config = dict(
    num_hidden_layers=15,
    hidden_size=192,
    num_attention_heads=3,
    num_key_value_heads=3,
    head_dim=64,
    intermediate_size=512,
    vocab_size=7637,
    hidden_act='swiglu',
    norm='rmsnorm',
    norm_place='pre',
    norm_eps=1e-05,
    positions='rope',
    rope_theta=10000.0,
    rope_fraction=1.0,
    qk_norm=False,
    attn_scale=0.125,
    bias='none',
    tie_word_embeddings=False,
    parallel_block=False,
    init='trunc',
    init_std_qkv=0.0467,
    init_std_o=0.0,
    init_std_up=0.0467,
    init_std_down=0.0,
    optimizer='muon_variant',
    learning_rate=0.00912,
    lr_mult_o=3.0,
    beta1=0.9,
    lr_head=0.00414,
    max_grad_norm=1.0,
    warmup_steps=200,
    schedule='wsd',
    decay_fraction=0.389,
    decay_shape='linear',
    final_lr_fraction=0.0,
    batch_tokens=16384,
    max_seq_len=1024,
    doc_mask=True,
    train_tokens=150000000,
    max_steps=9156,
    dataset='wikipedia_en',
)
MLP neurons of a small language model. Each row is named by its layer, matrix (gate and up: input weights) and neuron, and shows model dimensions 64-127. Each number is 50 + 12 x the weight over its row's rms, rounded and kept within 0 to 99. A neuron's up and down rows have the sign that makes its largest values positive.
A block is one neuron, or neurons of one layer that tend to fire together. Before each block is what it responds to, as a language model described it from the Wikipedia text at the highest values.

Sentence-opening temporal prepositions
L3.gate65:37 43 53 26 23 48 47 31 38 60 58 57 43 37 62 63 44 61 43 73 69 52 61 57 54 64 46 59 32 56 60 66 48 45 27 70 50 47 60 27 52 63 47 58 71 50 49 53 49 50 44 37 48 44 64 33 46 28 62 31 60 60 54 32
L3.up65:38 50 40 30 29 49 52 21 39 44 57 56 46 26 51 73 54 62 37 72 54 55 63 52 53 61 44 59 19 52 60 55 45 47 34 52 40 37 52 31 42 75 59 33 71 39 54 40 47 50 52 42 44 44 65 32 39 41 50 48 61 52 54 27
L3.gate196:48 37 49 36 51 38 41 49 52 65 45 56 50 58 59 48 45 39 16 38 47 53 71 82 38 33 34 39 51 55 48 54 42 51 24 51 50 39 42 77 39 71 44 45 62 49 61 51 47 43 35 64 40 32 43 38 59 53 37 52 49 48 48 46
L3.up196:67 51 69 50 57 33 43 58 65 32 34 59 40 43 68 52 66 35 26 40 64 34 39 59 42 57 49 44 54 39 59 47 45 53 38 50 48 61 49 55 62 67 57 58 56 59 59 50 49 57 32 47 37 58 43 51 44 50 51 44 48 52 34 52
L3.gate236:54 57 38 61 44 47 72 43 47 54 51 67 44 56 43 66 65 68 72 39 38 50 40 55 62 51 58 47 31 44 60 41 64 62 55 62 46 49 55 30 47 65 39 52 32 41 62 45 53 53 44 62 52 74 49 51 67 27 70 66 37 32 56 69
L3.up236:48 45 56 59 57 29 38 53 58 36 51 53 38 51 35 54 69 56 54 63 53 41 47 56 55 65 46 41 38 37 46 42 41 50 40 39 37 35 64 35 43 60 38 31 25 40 66 34 58 61 40 54 22 62 35 45 58 51 57 52 72 29 59 56
L3.gate243:46 44 63 39 65 52 26 44 43 56 41 60 46 65 86 39 49 63 41 40 63 31 40 58 26 44 48 70 45 56 56 78 64 49 44 43 72 51 48 41 63 45 56 48 39 39 64 66 48 47 76 41 73 61 66 61 58 48 63 67 46 55 55 46
L3.up243:50 39 45 53 61 50 35 41 43 63 60 71 59 59 72 41 50 61 46 50 52 44 49 65 25 48 45 66 40 49 68 66 66 46 50 46 67 48 54 35 66 46 40 44 49 37 65 67 44 49 58 58 75 41 60 57 69 65 48 64 44 49 45 42
L3.gate269:62 48 36 44 41 49 45 71 55 54 41 77 51 34 52 50 66 51 46 16 58 30 68 54 53 48 53 55 56 47 52 63 45 29 46 43 49 24 43 44 51 58 30 42 59 42 49 51 41 53 69 62 57 61 60 44 55 35 51 33 41 54 76 40
L3.up269:83 32 47 48 54 47 45 49 35 61 59 54 42 37 55 47 48 67 53 53 37 33 54 58 60 49 48 62 39 54 53 50 50 77 44 63 27 51 38 31 43 48 66 71 57 52 51 47 37 45 41 68 31 68 74 57 62 31 72 41 56 23 30 57
L3.gate339:72 33 59 56 53 58 36 54 54 46 52 64 38 61 73 44 56 55 55 60 58 42 68 52 36 51 30 54 48 43 62 43 56 49 52 86 49 54 38 42 59 38 60 58 55 67 64 61 49 42 59 51 59 63 60 46 74 31 66 32 48 55 73 60
L3.up339:43 42 51 54 58 49 52 55 55 45 60 70 28 64 49 48 64 72 45 63 56 47 55 48 37 37 53 29 37 66 56 40 47 47 48 82 64 53 51 53 28 54 51 46 40 66 41 67 37 40 42 60 55 42 44 36 57 42 63 55 55 54 79 40
L3.gate384:59 67 39 54 50 41 41 47 54 85 70 56 54 39 53 47 58 71 45 45 45 50 45 41 82 46 51 43 52 52 83 63 60 36 42 63 50 56 55 28 56 45 53 44 54 58 53 54 59 49 49 49 40 44 41 44 51 45 52 31 50 38 60 64
L3.up384:68 68 43 49 39 44 46 52 53 78 68 46 50 33 48 49 63 83 51 45 38 41 37 36 73 52 54 52 47 56 69 60 52 47 50 69 55 61 46 34 71 40 60 48 56 42 50 49 54 52 47 49 35 67 49 44 52 42 52 30 54 41 57 60
L3.gate398:36 44 74 78 50 42 51 62 60 43 22 57 60 47 34 44 65 56 43 37 64 48 43 47 51 58 37 40 35 60 39 54 56 64 50 67 58 44 40 51 41 31 41 38 44 28 56 35 48 64 35 50 35 59 42 37 48 31 51 28 71 70 36 58
L3.up398:30 75 81 61 48 52 50 53 70 55 47 64 59 60 34 45 74 60 41 22 66 33 54 57 63 53 51 38 31 49 44 75 54 73 64 66 52 26 40 63 45 43 46 56 40 50 43 52 50 51 43 49 48 47 48 55 46 48 51 26 35 57 73 46

Sentence-opening temporal connectives
L4.gate20:65 51 70 73 47 32 38 62 46 34 44 49 41 52 60 52 51 48 59 48 46 39 44 53 46 55 66 61 54 34 59 52 52 61 32 32 35 62 57 48 63 22 50 58 43 61 55 42 39 43 70 58 33 53 62 27 54 35 34 61 57 51 56 35
L4.up20:57 49 59 72 16 38 57 73 39 31 52 54 61 59 41 48 41 60 51 50 61 35 14 35 61 38 43 58 51 56 59 45 50 37 48 35 33 52 63 44 59 35 15 52 37 51 45 42 35 62 49 48 51 52 54 27 55 54 46 52 53 48 64 57
L4.gate44:53 54 68 45 45 40 38 79 60 48 61 48 52 68 61 38 63 62 53 34 42 44 49 52 42 52 60 18 61 44 62 66 39 60 36 64 67 43 52 57 48 43 50 61 60 60 44 42 52 51 34 50 37 52 57 50 44 64 74 33 67 42 50 60
L4.up44:59 49 43 44 53 73 20 51 47 51 44 45 53 50 54 54 31 64 75 54 59 66 43 54 43 51 58 16 50 79 66 52 37 61 78 72 63 75 47 51 71 54 47 33 47 55 51 54 48 62 57 53 66 49 45 45 45 55 53 41 52 56 52 58
L4.gate112:67 49 57 61 69 45 53 64 55 42 52 56 55 53 30 42 49 73 57 60 61 45 63 46 38 45 66 49 41 41 55 66 55 55 49 72 51 78 43 57 63 57 50 50 44 33 77 63 36 35 80 67 22 44 46 18 48 50 43 40 36 61 58 46
L4.up112:77 58 63 52 36 70 44 36 35 30 77 65 51 68 42 35 62 69 48 54 62 43 37 36 54 46 25 54 27 66 33 49 56 55 52 50 54 64 50 57 42 42 36 56 30 45 66 53 50 44 54 62 50 47 36 41 45 14 49 47 57 60 73 56
L4.gate160:42 48 67 51 69 37 53 56 45 54 48 31 56 56 11 31 35 51 43 62 28 49 27 46 70 59 32 41 57 23 58 65 55 49 39 44 44 58 57 29 63 46 49 55 47 60 58 32 52 47 68 49 35 52 35 49 55 53 60 66 53 30 56 40
L4.up160:45 32 57 58 56 50 51 36 43 60 57 52 43 41 32 51 41 70 48 43 44 47 38 32 40 46 49 54 38 39 60 53 50 59 36 53 31 75 51 33 43 48 58 47 44 55 46 48 42 52 43 45 40 62 40 43 65 42 46 61 27 22 61 44
L4.gate196:29 55 33 61 86 65 42 49 50 37 59 45 53 72 61 58 34 55 53 52 62 45 51 43 59 34 37 25 42 57 36 49 54 35 48 61 47 45 25 47 68 50 52 61 54 48 49 37 37 46 74 55 76 59 61 43 62 59 44 39 44 45 62 34
L4.up196:28 33 68 52 62 60 41 49 54 45 46 58 53 51 58 76 67 56 49 52 54 58 53 44 60 46 41 48 65 82 31 62 41 39 38 61 63 30 54 67 74 42 43 74 43 46 62 57 38 47 60 41 61 50 37 51 65 57 53 30 53 59 38 45
L4.gate261:37 61 27 48 66 49 78 55 72 50 40 69 52 48 50 66 38 46 46 49 64 44 30 37 38 39 38 46 31 78 48 45 62 50 41 49 34 77 54 69 65 41 58 40 62 47 48 60 40 51 68 65 48 56 49 43 66 58 46 37 39 48 69 25
L4.up261:62 67 40 43 57 27 54 50 62 64 60 42 39 44 54 37 66 63 61 41 50 38 45 53 57 54 48 32 46 30 51 55 50 42 45 54 45 50 50 40 66 38 62 34 41 54 56 58 43 48 53 44 43 34 41 22 54 41 53 51 40 48 54 34
L4.gate291:65 40 56 58 35 66 51 36 44 65 62 36 59 65 44 46 64 46 58 46 48 56 58 19 34 46 57 78 19 24 45 63 45 32 72 57 36 50 32 42 70 50 46 58 53 42 36 41 44 64 63 61 42 60 73 54 62 70 40 49 69 49 47 52
L4.up291:51 47 35 51 41 39 39 31 38 58 46 54 56 61 32 50 61 56 62 39 24 65 42 73 38 53 62 73 41 47 35 50 43 39 61 56 35 64 32 55 55 40 49 58 53 63 40 56 67 40 74 67 27 54 49 33 32 41 46 54 61 39 40 33
L4.gate297:60 42 52 57 51 67 38 48 41 56 38 29 61 39 47 60 60 55 38 38 40 40 63 60 50 23 62 48 44 54 44 62 68 43 53 41 32 59 47 62 46 33 68 48 61 50 44 60 44 43 46 49 56 43 63 42 52 39 49 43 60 66 37 60
L4.up297:58 44 45 36 27 50 65 42 54 35 51 48 64 60 38 51 27 42 65 44 72 45 61 48 48 41 39 58 40 43 56 46 48 42 50 48 35 52 63 54 32 53 64 54 63 54 52 41 55 46 51 42 52 37 68 37 43 39 63 45 43 39 35 50

Abbreviation "No." and word pieces
L4.gate211:47 40 43 63 47 58 48 56 41 72 55 36 36 40 60 47 22 47 43 36 58 52 52 45 51 48 39 57 29 54 56 55 35 47 48 57 56 49 18 48 43 52 57 81 58 66 68 33 64 57 25 50 54 45 39 37 61 58 40 44 25 52 50 55
L4.up211:40 44 58 49 51 57 50 55 52 39 69 61 38 40 51 54 66 69 40 28 59 39 46 28 39 52 51 46 62 22 43 62 48 33 48 33 45 51 71 61 17 61 50 52 38 55 45 47 34 73 53 42 36 55 58 39 26 57 39 65 31 55 57 50
L4.gate213:47 59 64 38 42 30 60 78 51 43 36 64 49 51 37 45 47 68 50 38 47 59 67 43 49 49 49 60 53 55 72 53 62 38 37 67 72 50 22 27 52 47 58 51 49 52 64 60 55 54 60 42 67 42 51 56 43 33 58 76 47 49 52 30
L4.up213:43 48 77 52 46 41 54 24 21 59 52 60 48 27 42 56 40 38 49 43 38 45 63 71 40 27 71 45 58 61 47 48 64 62 32 39 44 60 32 35 59 50 49 67 51 56 63 32 66 42 50 64 47 33 71 57 41 41 39 47 40 64 56 28
L4.gate234:62 31 52 27 55 42 58 54 50 41 46 50 51 65 39 47 35 40 65 13 55 57 62 39 46 64 60 38 16 52 42 58 41 57 57 43 68 58 43 43 31 30 43 54 53 53 61 67 64 45 45 68 36 40 62 48 42 78 46 50 67 53 50 31
L4.up234:68 52 63 34 48 10 48 54 28 65 60 39 45 64 57 70 45 40 36 50 63 43 49 54 51 56 70 46 33 49 66 51 55 62 50 61 60 40 34 43 52 33 48 38 60 44 46 65 61 50 40 74 59 42 53 46 51 49 42 53 50 54 66 77
L4.gate301:46 58 62 59 64 29 38 75 54 34 66 60 51 63 35 40 48 25 52 48 36 48 42 54 56 54 43 23 41 44 26 40 53 46 54 75 45 48 56 60 62 32 53 42 66 28 55 35 60 47 59 45 53 66 48 41 78 40 45 53 69 54 48 52
L4.up301:31 73 65 56 61 38 51 39 24 43 50 57 32 64 39 69 25 47 33 49 56 54 62 51 41 49 61 54 39 52 44 75 64 51 45 67 52 37 55 37 28 38 44 44 30 48 52 34 32 54 41 60 52 43 57 45 21 39 50 43 46 27 32 55
L4.gate382:41 40 66 49 44 36 59 37 61 65 40 22 53 52 45 51 46 14 45 41 60 41 67 33 69 61 62 57 51 38 42 49 41 65 66 43 64 77 70 49 45 67 46 46 50 36 41 59 45 51 36 42 38 56 33 75 46 40 60 32 47 42 60 69
L4.up382:46 50 61 46 60 47 68 42 39 57 43 38 46 52 37 43 45 46 60 57 54 36 55 44 40 57 66 46 39 48 29 59 46 57 47 38 54 48 43 51 24 66 48 34 34 39 51 58 32 51 60 73 45 37 53 57 49 41 54 47 58 51 86 56
L4.gate432:62 40 58 44 58 30 66 52 62 28 61 41 50 63 60 38 36 32 47 33 77 38 32 38 59 67 51 49 50 43 29 44 51 35 45 37 52 60 36 57 62 47 74 50 45 46 58 44 53 53 34 54 49 58 46 41 41 53 43 62 49 38 64 41
L4.up432:61 51 67 47 53 29 70 50 59 42 54 46 46 68 49 49 29 46 48 37 65 45 52 50 36 68 58 47 57 48 49 59 38 31 48 28 35 69 35 30 52 44 72 40 49 49 58 60 64 56 41 51 51 54 56 43 40 38 49 64 59 28 58 60
L4.gate439:56 59 51 52 62 36 56 59 29 49 35 37 72 58 66 73 51 34 30 47 50 65 74 33 48 45 50 65 44 41 40 55 57 33 53 55 41 44 44 55 61 52 15 61 50 29 59 35 63 69 47 55 40 52 56 44 42 61 40 39 36 62 69 62
L4.up439:48 59 74 52 70 16 73 49 65 68 63 47 51 70 64 64 45 44 36 68 55 41 55 49 54 67 53 58 32 40 15 56 43 27 41 51 42 47 54 58 48 47 43 40 45 58 57 62 64 60 58 52 55 34 52 26 46 49 58 40 44 59 65 80
L4.gate494:62 44 29 59 36 78 64 54 37 43 29 53 45 65 52 63 50 45 54 51 52 54 74 60 37 48 33 28 52 30 50 50 36 52 38 41 59 40 48 41 58 49 48 38 46 43 55 28 33 48 63 46 34 19 44 52 44 43 53 46 63 51 41 34
L4.up494:55 57 40 59 54 35 48 40 46 44 72 51 65 81 16 52 53 46 29 36 42 32 47 50 44 55 61 50 46 45 47 51 42 48 48 37 55 47 71 38 49 33 37 66 57 75 55 28 61 60 43 57 72 35 65 38 46 61 35 61 38 52 27 59

Sentence-opening prepositions
L2.gate163:52 51 53 61 48 37 48 46 67 52 39 51 56 56 54 59 38 88 49 33 57 52 52 47 31 61 51 28 53 46 52 66 57 74 32 65 58 49 49 37 68 54 43 26 47 22 66 68 61 54 44 62 45 65 42 49 60 59 60 56 71 50 53 42
L2.up163:46 38 55 58 54 25 39 30 57 66 49 42 49 63 72 54 53 88 57 37 43 38 48 48 33 68 42 36 52 37 41 67 46 69 45 59 71 55 58 48 76 41 45 45 51 34 62 60 53 58 30 55 48 66 38 47 66 52 67 56 52 34 37 42

Word-start fragments
L2.gate313:53 53 35 46 38 72 46 42 46 50 37 22 46 71 45 29 55 60 44 47 65 34 73 46 62 30 32 37 45 41 45 40 49 45 65 67 58 61 61 54 41 63 59 44 58 31 43 56 49 49 54 45 59 45 52 49 41 54 35 59 44 46 44 56
L2.up313:59 65 35 39 26 59 52 34 54 47 34 42 48 68 57 34 35 37 51 72 58 58 49 47 49 41 27 21 52 43 52 52 48 46 68 72 58 53 53 49 46 66 56 48 42 39 56 55 59 26 41 45 52 42 59 38 54 47 44 45 35 21 51 60

Word-start fragments
L3.gate50:43 55 58 64 37 48 42 56 38 43 27 48 38 66 55 64 58 66 54 55 45 51 72 74 32 50 60 26 38 48 53 56 34 45 49 42 60 70 33 50 40 42 49 35 51 53 56 64 51 66 33 69 57 46 66 85 49 55 25 37 52 58 57 61
L3.up50:41 43 48 61 34 41 52 52 30 48 28 44 29 44 56 66 43 44 59 48 52 63 71 70 26 57 51 18 49 53 59 58 39 47 44 42 52 49 30 52 39 27 47 45 60 44 73 72 51 51 56 43 56 45 53 66 65 37 36 39 47 61 53 62
L3.gate79:67 37 45 56 35 48 50 60 34 55 57 63 39 53 26 58 48 77 79 49 54 55 61 44 55 42 57 32 32 49 57 63 28 55 37 39 55 61 46 31 52 62 45 53 49 55 61 45 58 57 42 55 50 29 75 57 76 57 46 62 38 43 51 64
L3.up79:57 38 38 47 42 73 34 62 52 66 52 65 34 53 38 58 56 79 74 52 64 66 69 46 56 30 49 45 41 57 48 62 31 46 44 44 59 52 33 30 45 34 44 60 44 53 56 43 56 54 37 54 59 50 69 48 65 49 55 74 44 39 56 59
L3.gate231:40 52 41 40 45 41 50 41 64 58 66 37 62 40 45 49 63 32 56 56 50 58 69 45 40 29 41 56 39 56 57 44 30 32 68 61 30 69 44 62 45 39 48 53 49 43 40 46 58 47 27 49 57 41 43 24 59 38 54 54 70 47 46 57
L3.up231:41 41 35 58 46 31 43 45 50 38 54 44 54 28 55 30 43 52 66 50 53 50 69 54 27 24 38 54 29 66 63 43 52 47 62 72 40 52 49 65 45 23 51 48 47 51 46 57 55 50 35 51 42 49 52 38 36 37 63 52 63 28 39 64
L3.gate343:76 54 48 40 30 51 73 57 67 62 47 39 33 46 44 60 36 44 54 58 53 48 46 56 55 42 48 34 42 41 63 33 52 84 41 50 51 62 35 40 54 34 39 61 70 46 53 57 28 53 39 58 71 58 35 42 36 46 86 43 68 32 33 30
L3.up343:80 61 46 65 37 51 53 51 49 45 42 39 25 35 42 70 35 63 42 68 50 64 34 81 47 42 65 17 37 48 52 46 50 76 49 50 53 48 15 56 69 42 39 40 57 49 49 48 39 53 48 47 65 52 51 55 52 62 62 40 46 45 45 19
L3.gate360:52 45 56 61 61 51 39 46 38 43 61 27 59 45 46 51 38 76 43 45 50 49 35 40 35 68 36 56 41 48 64 45 45 27 43 48 22 60 50 54 56 41 66 40 54 36 49 66 54 74 45 40 60 49 52 60 73 70 58 41 46 64 56 62
L3.up360:61 44 51 73 70 37 32 50 45 53 60 36 48 38 55 55 44 61 53 50 42 56 36 39 35 67 36 47 55 35 59 46 51 30 28 55 31 51 54 34 67 38 52 29 48 38 61 70 62 68 42 43 46 38 54 51 64 67 66 30 65 57 66 57
L3.gate457:24 36 61 53 65 59 40 54 46 51 66 63 22 64 24 67 56 82 49 56 48 49 58 57 40 53 46 37 39 46 49 58 51 48 35 51 35 45 17 61 44 35 38 57 67 51 52 50 52 72 21 48 40 53 68 59 48 49 45 45 43 43 44 49
L3.up457:44 41 60 56 64 58 41 49 43 56 68 65 29 43 47 65 54 66 63 34 53 40 46 61 47 51 44 14 48 52 39 54 54 55 42 35 35 55 11 53 49 33 36 61 65 62 58 47 48 79 37 48 39 37 71 39 42 65 47 34 47 48 33 56
L3.gate471:44 32 57 64 50 32 51 59 40 32 48 51 18 36 60 54 52 57 50 48 40 70 48 47 40 38 49 61 46 44 57 55 50 55 33 59 74 72 53 64 45 54 52 57 46 63 40 43 58 54 50 54 55 47 43 75 69 27 49 61 53 43 34 58
L3.up471:12 58 43 55 38 29 61 59 68 41 35 51 30 47 63 55 58 65 61 46 31 60 58 61 46 59 52 38 47 21 60 39 42 70 27 55 64 52 34 54 38 52 52 31 40 36 42 47 55 43 49 53 50 31 53 49 60 50 55 48 58 55 41 45
L3.gate483:47 29 40 67 51 40 63 46 47 58 71 46 39 48 81 67 56 47 53 76 37 69 58 38 58 46 54 47 60 50 61 43 51 54 49 55 42 45 31 41 45 55 42 38 55 39 50 47 46 56 38 52 57 37 52 37 44 47 43 72 43 55 52 52
L3.up483:44 38 51 50 57 39 70 43 39 44 46 32 30 47 52 71 63 66 46 52 49 69 46 60 52 50 48 21 53 20 61 50 54 66 61 40 72 46 19 30 40 47 45 21 49 47 65 44 51 53 45 46 46 43 46 48 41 42 43 68 47 44 43 35

Second word fragment
L4.gate11:61 26 42 43 49 70 85 35 30 53 50 38 69 57 41 61 61 41 41 56 53 57 64 44 58 37 46 58 64 40 50 43 57 37 65 57 25 60 60 70 41 53 41 50 52 65 37 58 46 50 61 61 74 63 37 57 52 36 71 44 31 38 65 70
L4.up11:51 53 52 40 35 70 58 14 67 39 28 50 41 47 55 41 45 43 42 66 37 46 53 42 40 46 57 63 50 38 62 40 46 41 59 34 41 53 35 65 38 54 48 43 61 66 59 54 48 50 47 49 74 36 53 41 35 79 59 28 40 34 67 58
L4.gate48:25 42 32 56 37 61 49 58 45 52 64 56 37 63 32 38 47 62 43 66 35 38 43 45 49 46 65 41 48 48 43 47 57 43 49 31 35 47 38 56 42 48 52 61 57 51 56 49 51 24 50 61 67 61 56 66 61 55 47 48 56 51 48 55
L4.up48:61 57 31 51 51 48 55 46 45 45 38 48 44 59 47 66 55 56 51 80 58 63 52 62 65 58 43 71 14 34 47 60 48 68 35 36 36 43 38 55 57 41 44 42 78 40 49 56 41 35 41 67 47 67 37 42 50 51 44 33 49 34 46 48
L4.gate93:49 34 23 43 66 50 58 27 35 52 45 21 59 49 49 38 35 57 56 45 78 60 42 51 46 52 55 57 42 43 38 49 65 47 50 34 49 63 42 38 39 73 38 61 67 50 52 67 36 58 53 20 28 53 52 36 49 35 74 39 49 49 57 47
L4.up93:50 69 48 58 57 50 37 33 44 46 57 17 69 57 58 56 54 47 51 59 51 36 37 18 49 59 57 48 54 49 49 30 47 56 43 71 35 68 37 65 57 54 47 56 44 64 78 66 47 63 61 49 45 44 59 38 53 42 54 51 46 51 71 51
L4.gate95:51 41 37 56 56 61 45 39 26 33 63 62 61 61 56 31 55 48 55 45 63 56 36 30 52 42 54 49 62 44 42 47 44 50 60 32 43 57 40 44 28 35 47 52 66 68 59 54 65 69 43 59 49 41 53 49 47 66 54 60 44 61 42 57
L4.up95:42 33 35 52 62 51 33 59 58 42 44 58 44 49 57 49 46 54 44 40 36 45 64 40 53 43 46 45 28 49 43 45 65 52 54 59 61 57 59 49 63 41 51 41 52 50 50 50 45 68 34 58 59 56 74 54 51 59 46 30 32 43 34 70
L4.gate239:26 39 36 56 65 62 66 46 57 57 62 34 38 38 51 48 61 78 25 56 48 42 37 40 51 58 34 29 58 49 57 47 48 19 46 39 53 58 36 50 57 42 44 34 50 64 33 57 69 27 48 47 54 52 69 31 39 59 47 53 49 61 58 42
L4.up239:47 55 33 43 71 54 47 63 25 67 56 55 47 54 70 26 63 65 35 40 58 46 44 46 31 49 38 36 40 40 68 38 66 47 45 49 50 53 54 36 49 29 55 55 53 45 27 45 59 56 56 70 47 48 62 47 32 57 45 52 45 20 55 44
L4.gate286:55 52 68 39 82 52 53 46 72 43 51 39 29 63 49 47 35 44 29 55 56 52 57 43 16 55 60 29 48 31 37 54 33 52 55 52 59 36 50 51 47 43 37 48 44 56 66 35 45 65 22 62 67 67 43 19 56 51 65 34 61 40 62 62
L4.up286:53 44 41 62 54 55 49 78 55 33 73 46 53 62 65 51 45 51 31 48 40 39 43 49 52 40 54 46 63 45 44 27 57 41 32 52 37 31 61 42 44 47 46 31 40 32 45 50 31 62 28 47 35 51 49 47 44 63 40 38 39 32 49 42
L4.gate289:42 34 62 63 47 46 55 45 70 61 54 36 56 31 47 61 55 51 47 54 51 54 46 47 48 51 28 59 33 51 35 37 63 45 44 24 90 56 36 44 66 52 64 46 56 60 52 57 38 70 34 67 46 55 36 70 42 30 30 39 35 60 49 38
L4.up289:40 40 48 48 52 39 63 44 43 51 46 57 57 46 42 51 43 71 52 42 54 58 52 41 22 51 29 48 40 34 45 46 42 37 44 42 68 43 26 85 46 50 68 62 57 53 49 41 49 42 53 72 37 55 56 39 37 52 52 42 40 47 43 42
L4.gate394:35 59 53 54 62 65 57 40 50 31 64 68 41 40 36 38 55 43 45 40 43 38 50 49 43 62 54 60 40 32 37 34 50 51 46 42 73 57 56 51 53 73 34 70 50 32 33 50 52 42 78 51 52 62 66 56 67 37 44 58 44 44 60 48
L4.up394:24 62 63 53 48 40 66 57 43 54 44 66 53 56 68 44 25 28 37 47 44 25 61 53 50 44 39 55 64 49 51 42 37 74 46 57 64 61 52 47 45 38 58 58 47 61 38 52 38 66 36 44 54 61 47 46 61 36 42 31 61 31 40 43

Website link entries
L2.gate100:69 55 50 62 50 40 35 43 43 60 31 38 32 46 70 55 43 42 70 45 48 56 54 61 36 50 50 53 65 41 38 49 88 28 49 63 53 45 38 55 77 50 40 51 48 51 65 63 64 52 80 66 58 52 46 62 64 41 53 43 51 33 72 68
L2.up100:61 58 57 58 72 60 29 53 39 65 50 35 35 55 69 52 41 32 65 51 51 65 44 48 56 56 42 49 46 53 54 52 76 28 34 60 56 40 28 60 58 48 31 54 44 47 53 62 58 60 66 59 57 51 35 48 50 39 71 44 51 26 60 77